Part of a small language model's weights: MLP 768 tanh GELU.
MLP neurons of a small language model. Each row is named by its layer, matrix (up: input weights) and neuron, and shows model dimensions 144-239. Each number is 128 + 32 x the weight over its row's rms, rounded and kept within 0 to 255.
After each neuron's rows, "fires after" lists the tokens most often just before its 100 highest values on Wikipedia text that the model never trained on; "fires on" lists the tokens most often at its 100 highest values on Wikipedia text that the model never trained on.

L8.up370 [120 120 164 159 156 105 159 150 119 119 131 122 124 115 158 138 178  57 100 111 133 190 100 122 120 167  66 152 141 111 117  72  60 185 132 111 121  93 104 106  83 142 129 167 112 109  93 155  89 124 140 145 141  89 152 121 112  75 171 185 129 139 221  96 121 148  74 135 143 111  82 130 149  92 106 124 115 111 139 124 112 139 114 142 101 123  77 170 119 127 159 144 129 153 197 168]
fires after: "ig", " ent", "nd", "nt", " int"
fires on: "or", "ell", "er", "rom", "l", "el"

L9.up334 [ 88 179 102 134 116 107 137 132 181 145  82 158 146  99 127 125 142 134 163 126  82 174 130 105  95  89  38 114 124  70 132  73 122  75  83  92 154 140 189 147 166 113 122 127 132  98 206  70 113 166 143 120 124 131 139  89 126  84 125 145 145 196 122 168 103 154 131 206 131 164 119 123 185 124 106 111 127 126 117 123 123 155 181 107 136 109 114  58 166 140 130 131 119 104 130  99]
fires after: " |\n\n", ".\n\n", "\n\n", " ==\n\n", "==\n", ")\n\n"
fires on: "===", "===="

L2.up462 [ 76 137 138 137 103 131 108 133 132  88 101 118 154 107 141 169 170 174 160 168  67 124 130 154  86  85 112 144 127  80  80 145 170 155 137 117 126 101 129 186 136 114  98 137 162 105 110 154 117 124 156 123 160 151 162 125 113  92 120 112 136 104 103 115 193 128 125 218  93 196 114 100 146 145 168 141 123 147 104  99 171 129 103 130 100  94 119  70 222 132 144  90 143  98  89 171]
fires after: "8", "2", "0", "4", "6", "3"
fires on: ";", " |"

L5.up88 [128 107 164 129 165 107 129 127 159 154 194 122 146 104 129 137 121 110 175  99 100 113 120 165  83  75 168 114 167 110  87 129 133 126 107 137 126 167  67 144 136 116  72 129  78 179 140 141 100 130 147 102 122  75  99 134 126  82 101 126 127 121  67 122 178 128 162 153  93 155 174 177 121 135 195 156  94 134 117 189 159 145 126 106 122 101 170 149  56 119  94 126  76 149 184 125]
fires after: "0", "8", "4", "7", "6"
fires on: ".", "areer", ",", "–", "m", " years"

L9.up609 [ 90 100 123 130 150  79 147 138  74 116 126 118 138 141 146 136  79  80 172 172 145 143 152 104  98 112 117 111  83  94  92  90 194  93 165 143 116 124 131 176 191 149 132 117 161 197 146 165 186 118 126 151 134 169 111 106 144 166 145  96 132 117 133 128 128  84 116  96 100  89 125  94 118 137  72 140 185  55 135 138 136 142 140 109 121 141  84  96  71 154 193 109 128  99 115  92]
fires after: " ", "2", "1", " th", " c"
fires on: "2", "0", "ir", "9", "1"

L9.up604 [142 113 150 160 113 139  80 159 146 115 140 134 128 169  82  99 100  94 114 185 128 174 122 153 135  81 126 145  97 159 148  77 106 128 188 151 148 114 119 147 161 159 127 141 112 129 150 213 169 132 164 150 135 132 139 132 124 210 105 111 156  94 143 177 133 100 140 131 142 152  87 123 132 143 191 110  77 126 141 104 142 166 151  86 116 134 131 184 115 152 163  99 110 136 131 180]
fires after: "1", " University", "2", " out"
fires on: " of", "9", "0", " within", " North", " in"

L16.up154 [120 127 111 120 117 103 144 110 171 145 156 150 139 131 139 114  92 134  72 139 131 201 167  97 104 136 157 108 161 150 148 157 125 125  79 101 104 119 146 119  86 135  87 148 104  92 110 159 109 142 161  76 103 128 158 122 147 125 198 116 173 142  89 141 179 135 176  89 103 120 121 104 186 144 115 101  91 140 164 168 143 139 153 119 159 105 123 179 157 158 118 159 138 130 101  80]
fires after: "1", "8", " E"
fires on: "9", "8", "gy", "4", "ap", "0"

L5.up257 [ 69 188  62 116  68 160 116 147  86 116  64 123 112 139 165 140 195  83 143 108 133 109 121  99  87  79  73  93 127 172 103 173  69 114 121 112  89 143 184 116 107 112 121  95  96 113  98 118 172 154 140 151 131 166 116  77 134 108 153 163 118 154 190  80 115 208 124 149 116 101 104 168 122 151 136 175 111 151 133 103  78 131 166  82 124 123 105 102 144 114  69  99 174 124 146  75]
fires after: " ", " (", " $"
fires on: "3", "1", "ra", "5", "4", "7"

L5.up678 [130 114  62 178 109 121 174 139  78  92  42 129 152  62 171 165 153 111 160 119 152 131 148 126 111 121 116 104 144 107 135 161  37  65 145 118 105 157 106 128 116 114 133 108 173 133  89 164 150 117 195 142  94 161 180  53 162 112 141 166 161 157 135 105 103 155 129 174 170 103  86 107  98 128 140 159  73 103 137 157 169 187 141 170 165 134  95 138 148  91 166 101 121  98 139 151]
fires after: " ", " e", " rele"
fires on: "8", "g", "7", "6", " Sec", "4"

L6.up542 [ 62 142 171 116  95  79 120 141 122 145 180 126 144  88 148 114 126 180 127 132  91  80 109 132 110  50 113 105 108 123 104  52  96 123 123 115  76  72 197 145 114 109 146 142 105 117 108 140  47 144 102 162 187 128 140  23  99 120 120  73 188 161 130 144 135 123 208 106 105  75 166 145  87 100  97 133 173 145 139 129 199 128 149  86 117 143 114 163 126 107  93 143 134 170 195 119]
fires after: " p", " c", "sp", " ind", "P", " P"
fires on: "ust", "ap", " sp", " Sp", "h"

L14.up57 [ 73 146 143  97  79 143  91  52 131 154 114 123 159 124 147 137 139  80 131 105  98 150 130 166 105 100 135 107  82 104 181 125 117 146 142 113 107 110 160 127 120  93 209 125 114  97 127 108  76 153 102 121 100 160 144 138 147 130  87 129  96  43 171 105 141  94 137 197 133 138 149 137 159  71 174  47  87 112 120 111  99 143 104  71 126  71 135 151 191 193 129 106 148  56 125 155]
fires after: " |", " ", "3", "2", "1", ";"
fires on: " ", " |", "4", ";", "2", "3"

L8.up8 [118 110 106 149 178 132 124 113  94 138 105 138  75 141 161 108 152 105 168 132 191 177 153 111 119  99 145 157 115 151 128 152  73 160 110 180 171 143 157 139 132  85 129 118 149 143 140 146  96 179 114 143 118 133 101 187 125 172 140 152 134  89 139 146 209  97 163 145 120 107 176 112  57 194 125 147 143 176  80  76 129 115 136 155 130  85 159 126  96 129 131 111 112 124 228  97]
fires after: "2", "0", " ", "9", "1", "4"
fires on: ",", "0", "2", "1", "9"

L14.up414 [158 151 123 139 124  95 112  77  82 187 207 133 115 126 128 107 105  91  69  89  80 169 122  99 147 118 147 114 141 106 131 132 104 114 134 145  83 170 116 130 137  97 167 144  82 110 153 161  99 123  81 104  92 140 139 144 161 187 138 131 137 116 122 132  90 119 128 117  78  94 149 144  97  79 164  97  80 137 122 147 206 161 113 133  99 103 120 181 166 165 113 156 146 118 131 126]
fires after: "9", "0", "8", "ov", "5"
fires on: "9", "1", "8", "q", "el", " film"

L9.up437 [ 61 146 122 168 161 158  90  86 112 145 159 163 140 105 132  93 141  91 129 129 105 100  92  94  97 115 100  50 101  98  94 153 144 144 119 145  91 141 108 162 123 139 118  58 142  41 210  77 111 103 102 169 153 140 122  95 149 135 139 109 192 152 158 146 131  91 141 121 137 114 121 121  88 153 173 123  84 159 122 115 108 141 184 127 124  93  78 160  69 144 128  93 175  88 219 136]
fires after: "0", "9", " com", "com", "us", "om"
fires on: "8", "1", "p", "2", "b", "9"

L8.up236 [ 97  99 147  67 186 165 135 126  88 102 143 121 175  84 117  65 146 121 149 124 144 190 154  95 108 112 121  94  96 107  82 143 156 108 153 153  81 162 152 193 177 170  80 210  48 146 165 171  75 151 149 172  94 108 124 118 211  97  83 137 154  75 144 141 116 137 153 144 102 140 127  58 132 159 151 132 100 103 144 187 158 155 136 114 128 115 102 146 123 151 105  90 200 149 149  82]
fires after: " m", " in", " rec", "im", "ax", "^{"
fires on: "ent", "om", "ater", "2", "um", "im"

L12.up151 [130 179 128 167 115 145  74 117  82 153  88  92  85 111 102 129 128 103 174  95 130 167 157 130 117 150 112  94  93 155 123  82 180 155 203 171 111 134 163 173 148 157 142 107 142 123 152 120 146 104 141 145 142 167 131 156 187 141 161  91 175 132 165 135 165  77 110  91 141 181 137  81 103 136 176 114 125 201 125 154  67 151 100 140 175  90 171 129 166 180 115  65 178 147 175 146]
fires after: "9", "0", " dec", "k", "ib"
fires on: "9", "l", "0", "8", "1", "6"

L9.up41 [124 115 129 206 125  92 145 185 143 102  86  58  88 140  99 156 122 104 140  85 188 203 162 102  84 193 151 100  97  76 109 170 122 120 164 122 147 159 178  91  81 101 132 101 199 122 155 128 177 152 151 169 138  73 118 180  91  94 197 128 139 142 133 112 150  89 177 173 118 100 129  86 121 122 144 102 156 119 150 102 136 112  62 100 106  75 150 143 131 161 179 165 139 103 150 158]
fires after: " K", " U", " H", " T", " A"
fires on: "ore", "an", "am", "N", "th", "a"

L3.up413 [126 102 160  75 129  36 126 107 141 127  90 179 175 174 111 135 119 102 113 160 122 201  94 117 161 120  75 155 129 119 150 142 106 161  74 115  75 162 155 171 167  49 188 186 113 144 112  73 114 158 106 145  66  96 148 195 138 115 139 162 139 132  94 135 117  93 119  98 131 164 172 146 109 180 123 122 124 135  94 133 166  87 160 146 129 121  85  98 138 169  74 110  95 106 115  59]
fires after: ".\n\n", " |\n", "\n\n", ").\n\n", " |\n\n"
fires on: "==", "===", "|", "\n\n", ")\n", "\n"

L6.up440 [113 173 158 160 108 135 153 130  79 131 120 163 129  49 116 115 120  69 131 112 162 103 139 139 150 137 119 153 143 187 139 206 107 129 129 128 136  70  99 153 109 129 156 149 121 145  76  66 157 181 128 138 139 113  96 136 109 128 132 126 139 161 137 119  92 109  98 154 175 194 134  91 173 183 134 134 134 140  66  81 147  65  88 115 127  89 105 179 152 121 153 141 101 129 117  91]
fires after: " \"", " (", "Th", "-"
fires on: "a", "n", "|", "is", "l", "le"

L10.up46 [104 110 135 102 133 158  67 155  99 131 187 124 160 140  75 144 133 136 177  85  87 112 103  80 115 114 184 153 128 138 134 164  90 142  96  70 131 149 128 107 160 140 111 116 141 152 118 132 115 128  80  75 128 126 109 171 180 162 138 140 131 144 133 158 106  62 115 108 161 192 165 154 127 141 178 122 124 195 166  92 147 148 112  96 119  90 129 123  60 141 186 116 130 150 156 110]
fires after: "2", "6", "3", "4", "1"
fires on: ":", ".", "'", "ra", "-", ","

L10.up268 [105 154 135 138 122 102 111 136  78 155  81 105 114 141 154 101 141  46 177 109 105 136 129  97 129 182 136 140  91 147 105 116 138 130 135 145 106 133 162 113 150 193 123 126 140  90 140 117 119 120  88 145 116 149  98  98 107 136  86 167 167 111 130 129 149 180 108 122 175 116 133  83 126 167 124  86 110 109 102 108 137 147 186  74  80 194 124 136 123  90  72 134 169 114 173 143]
fires after: "9", "0"
fires on: "5", "9", "2", "8", "4", "1"

L14.up113 [120  73 102 130 113 151  70 116 108  79 128 159 120 128 127  76 115  97 162 180 146 190 148 120 157 136 150 128 154 143 152 121 116  59 134 150 135 113 177 167  97 158 181 151 157 185 109 133 110 160 138 138  97 128  91 164 182 160 164 102 126 174 150 153  97 119 144 113 120 134 196  62 115 115 146 107 207 140 169 127 194 110 130 115 173 113 143 188 108 191  97 133 127 152 153 121]
fires after: "1", "2"
fires on: "9", "0", "8"

L5.up756 [112 196  58 193 176  61 137 120 117 141  87 119 121  77 188 184 124 104 137 133  80  87 111 131 121 121 120 105 158 153 156 147  67 160 102 124  81 195  69 170  50 115  71 135  97 141 133 152 192 122  84 132 127 112 122 126 133  99 141 146  91 120 127 186 160 153 152 118 141 127 127 149 222  74 102 103  90 138 164 129 168 110 130 109 152  73  45 127 153 166 128 180 139  88 136 143]
fires after: " f", " F", " M", "f"
fires on: "ost", "ree", "av", "ake", "re", "ir"

L6.up269 [100 120 128 133  92 167 193 132 133 123 134 119 126  85 120  81  85 130 112 148 109 174 152  67 162 124 140 140  84 114 121 100  96  96 141 158 115  90 119 150 120 115 108 190 109 127 163  92 152 120 145  96  98 104 140 105 147 172 124 158  89 170 118 122 123  94 164 155 115 141 162 108 157 151 102 145 126 135 130  76 138 167 168 120 144 127 158 191 153 139 106 162 109 155 107 130]
fires after: " |\n\n", " the", " J", "\n\n", "N", ".\n\n"
fires on: "===", "ew", " National", " American", " New", "===="

L2.up51 [112 130 141  68  89 172 138  92 146 115 112 121 116 175 121 120 104 148 141  92 104 160 114 133 100 133 132 190 140  79  86  47 138 153  80 150 104 128 139 135 136 126 149 159 130 147 140 129 128  89  78  74 117 136 111 210 153 151 113 138 127 179 145 126 119 122 192 179 107 158 173  90 157 190 175  85  64 138 125 127 104 102 157  77 123 130 125 174 154  74  81 150 127 158 155 109]
fires after: ".\n\n", " |\n\n", "\n\n", " ==\n\n", ")\n\n"
fires on: "===", "====", " rec"

L8.up634 [161 161 161 106 125  86 137  69 174 212 178 118 133  99 151 135 146 134 166 157 164 182 123  89 153 142 122  76  92  94 164 100 100 123 100 107 134 146 115  96 181 110 138 131 158  79 117 165  70 128  96 139 128  99  92 155 120  82 114 101 151 173 141 120 104  96 126 109  90 162 158 146 197 124 160 130 214 129 166 162 141 142 173 174 160 127 183 120  67 150 249 174 184  97 147 162]
fires after: "ell", "or", "l", " or", "ar", "in"
fires on: "ig", "ph", "ant", "ct", "f"

L11.up1 [ 95 121 112 156 126 215 112 120 163 137 142 125  70 147 102 116 134 139 164 115 155 105 169 109  93 173 149 144 176  86 107 114 169 135 120 175 167 166  89 130 123 161  94 169 125 100 167  31 156 123  62 107 163 144 113 155  91  84 115 108 190 137 100 108 127 146 129 120 178 161 129 115 149 104  89 139 191 176  98 112  66  90 136 110 163 114 159 130 106 122 134 147 134 170 157 194]
fires after: " as", "h", " Th", " qu", " Q", " w"
fires on: "ou", "ual", "al", "o", " well", "or"

L4.up665 [ 86  88 126 185 151 149 106 108 120 110  72 127 115 133 204 121 132  86 167 135 189 128 125 141 136 103 167 142  81 157 133 106 120 101  91  99 144 165 103 196 164 161 102 167 166 141 172 125 127 153 170 135 124 125  98 118 140 153 131  93  95 146 113  63 126 116  89 128 144 150 200 148 136 133 139 153 148 101  86  75 130 112 120 123 122 126 181  94 113 110 126 129 120 137 113  75]
fires after: " |\n", " ", " |", "0"
fires on: "|", " |\n", "8", " —", "|---|---|---|---", "7"

L2.up149 [193 151 133 152 146 124 155 104 107 159 115  79 159 138 122 149 106 104 121 149 157 130 157 106  78 108 145 161 145 124 107 149 105 171 140  68 146 123 168 101 121 177 130 165 169 164 135 141 126 115  68 192  98 158 130 101 123 123 113 158 127 140 129 108 148 169 178  87 108 198 189  84 109 147 145 116 184 186 134 158 117 118 104 127  94 108 133  65  89  40 164 143 130 124 223 102]
fires after: " ", "0", "1", "9", "2", "5"
fires on: "2", "1", "0", "3", "6", "5"

L5.up220 [ 92 110 136 123 125 120 125 166  77 129 111 104  86 133 162  18  82 117 163  76 148 146 141 108 140 124 115 138 156  86  94 141 111 144  93 115 141 157 186 149 154 152 119 146  75 163 167 130 169 137  75 125 146  77 132 147 126 167  97 136 111 129 150 175 149  80  99 169 138  86 142  64 159 132 145 131 150 191 149  81  99 147  58  87 117 176  88 129 128 183 155 151 143  94 118 107]
fires after: " H", " Ch", " T", " S", " P", " J"
fires on: "a", "erm", "ap", "ai", "es", " of"

L8.up507 [176 197 129 112  84 100 162 140 126 186 108  92 180 152 133 127 144 179 136 122 118 132 114 108 104 123 107 186 140 119 128  77 106  98  92 123 123 147 130 138  77 183 165 172 111  61 215 136 145 162 118 162 141 111 153 133  93  65 162  95 186 154 128 130 133 112  81 177 161 136  97 116 128 111  86 157 132 142  95 197 156 105 113 144 161  95 139 124 120 168 133 143 102 153  50 165]
fires after: "ig", "ol", " cult", "ab", "hel", " Lab"
fires on: "or", "ul", "in", " of", "n", "ure"

L6.up24 [ 97 101 168 190 176  86 114 112 137 112 194 105 104  93 128 115 143 126 176 122 135 104 104 131 149  98 118 128 141 125 133 186  86 102  95 157 150  98 126 145 176 126 137 113 111 119  82  80 106 142 140 197 153  86 100 150  87 138 172 156 175 136 141 156  76 137 134 112 127 126 145  97 135 175  90 165 146 213 113 115  97 174 109  45 128 136  93  86 187 152 109 128 144  98 121  67]
fires after: "Th", " ch", " (", " h", " Ch", " Th"
fires on: "a", "is", "and", "at", "ant"

L5.up281 [135 151 100 149  87 107 158  86  82  69 102 149 138 100 172  50  98 138 148 112 130 114  92  37  95 146 143 133 108 107 148 125 162 114 116  71 118 108 160 175  91  96 150 147 151 191 106 148 170  78 144 109 122 101  86  99 132  67 124 111 138 151 154 112 125 135 105 153  87  80 118 144  89 109 148 120 169  53  93 131 121  87 114  97 139 182 156 136 107 137 149 122 115  91 134 123]
fires after: " ", " (", ",", "1", " |"
fires on: "8", "7", "9", "6", " —"

L8.up198 [146  86 133 125  94  87 119 113 119 140  50 117  86 101 123 123 149 145 151  99 116  93 158 125 117 184 149  95 132  81  94 150 168  89 100 157  94 153 141 149  92 160  79 122 154 155 117 143 142 145 156 128  93 119 140  73 108  72 217 157 185 121 144 139  94  69 141 167 161 117 103 117 101 180 123  77 138 132 147  88  91  92 158 115 116 128  87 102  91 185 164  91  80  90 159  84]
fires after: " K", " T", " W", " U", "at"
fires on: "a", "g", "ig", "ob", "ap", "so"

L4.up201 [160 161 135 144 116 113 138 153 223 114 127 155 136 140 141 119 118 149 158 138 126 145 105 101 105 181  63 112  64  83 124 102 109 169 148 142 122  91 126 146 176  99  72 144 177  69 133 123 135 118 151 148 130  60 147 193 100  97 127 163  86 154  74 129 165 203 132 199  67  93 146 143 114 141 145 176  84 141  98 159 138 144 158 121  79 118 107 135  85 151 105 135 108  74  89 117]
fires after: "2", "1", "-", "4", "6", "3"
fires on: "-", ")", "3", "4", "5", "1"

L6.up513 [172 161 143 110 156  59 176 107  86 165  94 147 110 164 139 133 168 156 127 160 146 115  53 103 115  66 130 142 125  81 130  79  79 102  59 109 127 110 119 150 129 124 137 159 161 110 124 117 135 141 125 123  66 147  80  86 117 171 147 210 109  99 115 118 111  90 131 171 118 112 174  56  99 145  68 154 138 147 120  97 130  86 184  94  81 140  81  85 165 156 158 168 124 115 157  84]
fires after: ".\n\n", "|", ").\n\n"
fires on: "==", "===", " US"

L11.up713 [119 142 188 124 148  88 123 141 110 133  68 199 157 167  84 162 191 184 114 189 108 105  69 152 101 147 187 124 147  89 105 123 154 151 111 119 109 145 167  94 115 139 135 115 136 161 154 139 155 105  91 119 152  98 111 149 114 171  69 100 158 160 168  96 157 184 114  93 111 115 115 178  81 137 132  74 106 122 111 117 150 124  58 118 106 125 158 145  96 130 144 100 218 110 147 162]
fires after: " N", " n", "S", " M", "m", " Ele"
fires on: "it", "ep", "ar", "p", "ct", "ra"

L4.up333 [ 77 116 178 165 123 127  85  83  90  82 146 103 171 146 163 124 119  91 117 101 149  64 105 123 104 143 128 110  73 166  56 124 172 125 112  86 112 105 155 174 117 111  36 159 130 101 162 149 155  76  91 133 103 129  94 134  91 129 133 157  96  88 131 103 180 131 161 172  33 125 128 124  57 155 175 139 143 128  63  82 141  73 100 136 161 112 204 126 133  94 141  89 137 129 153  81]
fires after: " ", " |", "1", "2", "–", "0"
fires on: " ", "2", "0", "1", "6", " |\n"

L3.up485 [148 145 124 157  88 110 145  81  90  67 108  89 141 146 207 134 114  54 101 142 177 135  93  98  91 180 131  82 150 151  57  93 122 108 121  91  79 150 170 171 110 135 168 144 143 167 153 140 145 106 106 180 149 140 135  87 132 126 125 127 121  96 174  60 180 140 173 141  77 120 123 109  63 151 112  68 178  51 107 170 154 110 120  58 115 137 119 126 159 143 139 179 159  97 124 119]
fires after: "1", " ", "2", "."
fires on: "9", "0", "8", "1"

L5.up435 [104 132 100 152 113 125 163 172  30 121 133 129 118 127 136 115 147 153 193  98 153 130 156 109  41 141 129  85  71 144 118 155 147 156 123 122 166 147 164 131 166 146 130  85 105 178 135 158 164 112 199 156  64 120 101 146  95 152 135 131 125 138 154  67 133  91 136 154 137 130 100  87  92 138 115 135 117  94 117 115 148 152 119  95 136 107 117 104 139 112 154 106 179  88 150  54]
fires after: " ", "–", "-", " ("
fires on: "9", "8", "6"

L3.up566 [ 87 130 156 134 123 124 111 163  91  93  82 107 175 191 123 182 139 138 117 141 134  94 100  99  72 178 103 139 150 149  73 122  90 147 129  65 148 136 242 142 122 117  79 160 144 119 165 119 113 137 135 184 137 194 111 137 122 133 182 150  73 124  93 110 160 180 139 127  80 149 147 124  97 157 147 110 144 137  70 143 152 103  87 124  97  81 191  86  79  95 151 160 157  59 132  98]
fires after: " ", "1", "9", "0", "2", "8"
fires on: "7", "1", "0", "4", "8"

L14.up542 [ 93 170 131 117 116 146  82 122 109 118  73 133 124 148 105 132 162  38 177 149 167  92 117 175  75  99 156 103 157 131 103 117 115 132 102 162 148 130 118 168 107  81 130 151 118 116 114 114  48 103 150 180 106 147 106  94  86 128 148  90  78  86 181 155 146 144 151 121 127 200 173 154 146  94 127 157 122 143  33 111 149  87 180 167 168 119 155  81 190 179 163 136 123  99  91 121]
fires after: " ", " |"
fires on: " ", "1", "2", " |", "3", "7"

L8.up3 [ 85 179 150 147 121 151 145 157 151 142 169 154 120 109 157 151 115 144 145 147 118  98 151 115 160 123 159 127 124  76 187 142 123 146 131 134 115 122  95 112 178 109  73  65 137 161 106 147 131 138  71 160  83 190 123 119 117 114  58 105  95 156  71  98 128 105 198 171 157  97  86 152 165 110 117 144 114 150  86  62 130 162 160  70 153 105 148 126 138 171 164 138 122 128 110 147]
fires after: " P", " D", " p", " under", " d"
fires on: "ri", "ens", "ent", "u", "st", "ra"

L8.up268 [129  81 154 104 117 152 141 167 147  95 160 117 149  86 126  87 105 105 171 164 148  89  95 109 139  94 105 158 100  90 138  98  99 111 115  52 118 133 171 141 125 150 112 142 145 152 204 152 158 157 136 142 119 136 150 137 162 169 195 108 148 100 143 157  89  68 141 113 101 118 138  95 101 130 122 160 144  65 141 147 186 133  69  96 147 156 170 178 111 196 162 154 127 112 117 136]
fires after: "1", "2", " occ", "ic", " app"
fires on: "9", "0", "ro", "as", "l"

L16.up650 [133 133  82 124 138 124 156 135 143 142 177 116 120  68 176 137 138 170 102 139 154 160  79 117 129  84 122  91 111 112 148 163 103 159 165 122  92 150 136 138 139  97 131  75 143  95  74 140  96  67 150 178 132 111 173  94  81 105  69 196 133 179 109  92  74  68 119 181 107 149 205 186  55 138 136  94 108 144 102 111 121 146 156 149  91  90 130  65  99  87 117 120 145 184 117 148]
fires after: " ", "2", "1", "0", "4", "5"
fires on: "2", "5", "4", ",", "8", "3"

L16.up141 [145 122 121 183 125  92 175 135 105 106 113  94 113 170 124 114 141 124 109 119 132 146 194 162 125 103 145 138 115 125 170 172  62 133 104 150 123 130 129 126 149 126 132 129 146 143 115  89 164 142 121 145 159 144 160 151 111 219 170 142  61 123 139  99 124  68  96 110 120  70 117  90 149 136 117 144 146 163 129  76  94 118 158 142  72 112 162  80 113 148 145  97 108 114 176 143]
fires after: ",", "9", "2", "7", "5", "0"
fires on: "9", "6", "7", "3", "5", "2"

L3.up375 [161 222 113  92 147 104 121 178 127 207  87 176 140 137 153 130 159 114 144 108 156 120 124 153  60  68 124 188 104  74 181 128  69 151 106 118 116 116 162 100 151 109  89  77 168  81 145 150  97 127 125 161 160 124 124 151 108  96 115 159 101  79 110 128 140 127 125 127 120 118 125  86  85 122 129 146 140 110 127  88 131  86 114 101  84  91 128 167 158 106 145 134 133 182 124  73]
fires after: ".\n\n", "\n\n", "9"
fires on: "==", "\n\n", " =\n\n", " sup"

L16.up218 [175 124 148 144 119  94 171  98 146 113 181 104 116 140 153 117 107 129 164 135 139 121 120  84  90 127  88 132 146 139 131 204 118 131 163 106 127  99 157 191 145  76  87 136  86  64 130 124 146 110 157 139 100 149 127  72 154 150 121 105  82 107  86  89 128 119 138 147 123 150 168 175  93 171 164  85 107 141 179 138 110 148 131 147  84  93 118  70 138 160  92 151  78 185 162 107]
fires after: " ", "1", "2", "4"
fires on: "1", "2", "4", "9", "3", "5"

L9.up155 [101  40 122 116  98 131 162 124 135 148 102 113 131 127 134 138 136  88 154  85 171 138 107  80 138 138 146 109  87  57  73  97  89 169  99 174 157 170  97 143 137 151 153  78 203 122 108  61 144 178 100 106 114  82 181 210 181  65 126 127 175 110 118 114 107 180 102 174  97 102 132  82  64 154 125 147 113 156 132  83 119  78 163  76 128 157 129 121  95 104 123  69 148  78 106 109]
fires after: "3", "5", "6", "7", "4", "2"
fires on: "2", "3", "1", "4", "5", "a"

L11.up486 [144 139 143 168 162 163 137  89 128 124 142 154 157 102 169  64  64 153 109 132  95 126 138 135 116 100 139 102 154 135 125 110 120 127  40 122 134 149 112 185 145 108 146  81 186  71  98 157  82 158 102 150 106 146 152 145 130 143 119 101 190 108  97  77 129  74 159 117 104  87 137 105 143 178  90  76 149 124  84  80  77 133  73 111 134 137 177  92 132 158 130 119 120 164  76 131]
fires after: " D", " P", " Ant", " v", " Pat", " d"
fires on: "ri", "ar", "u", "í", "ro", "iv"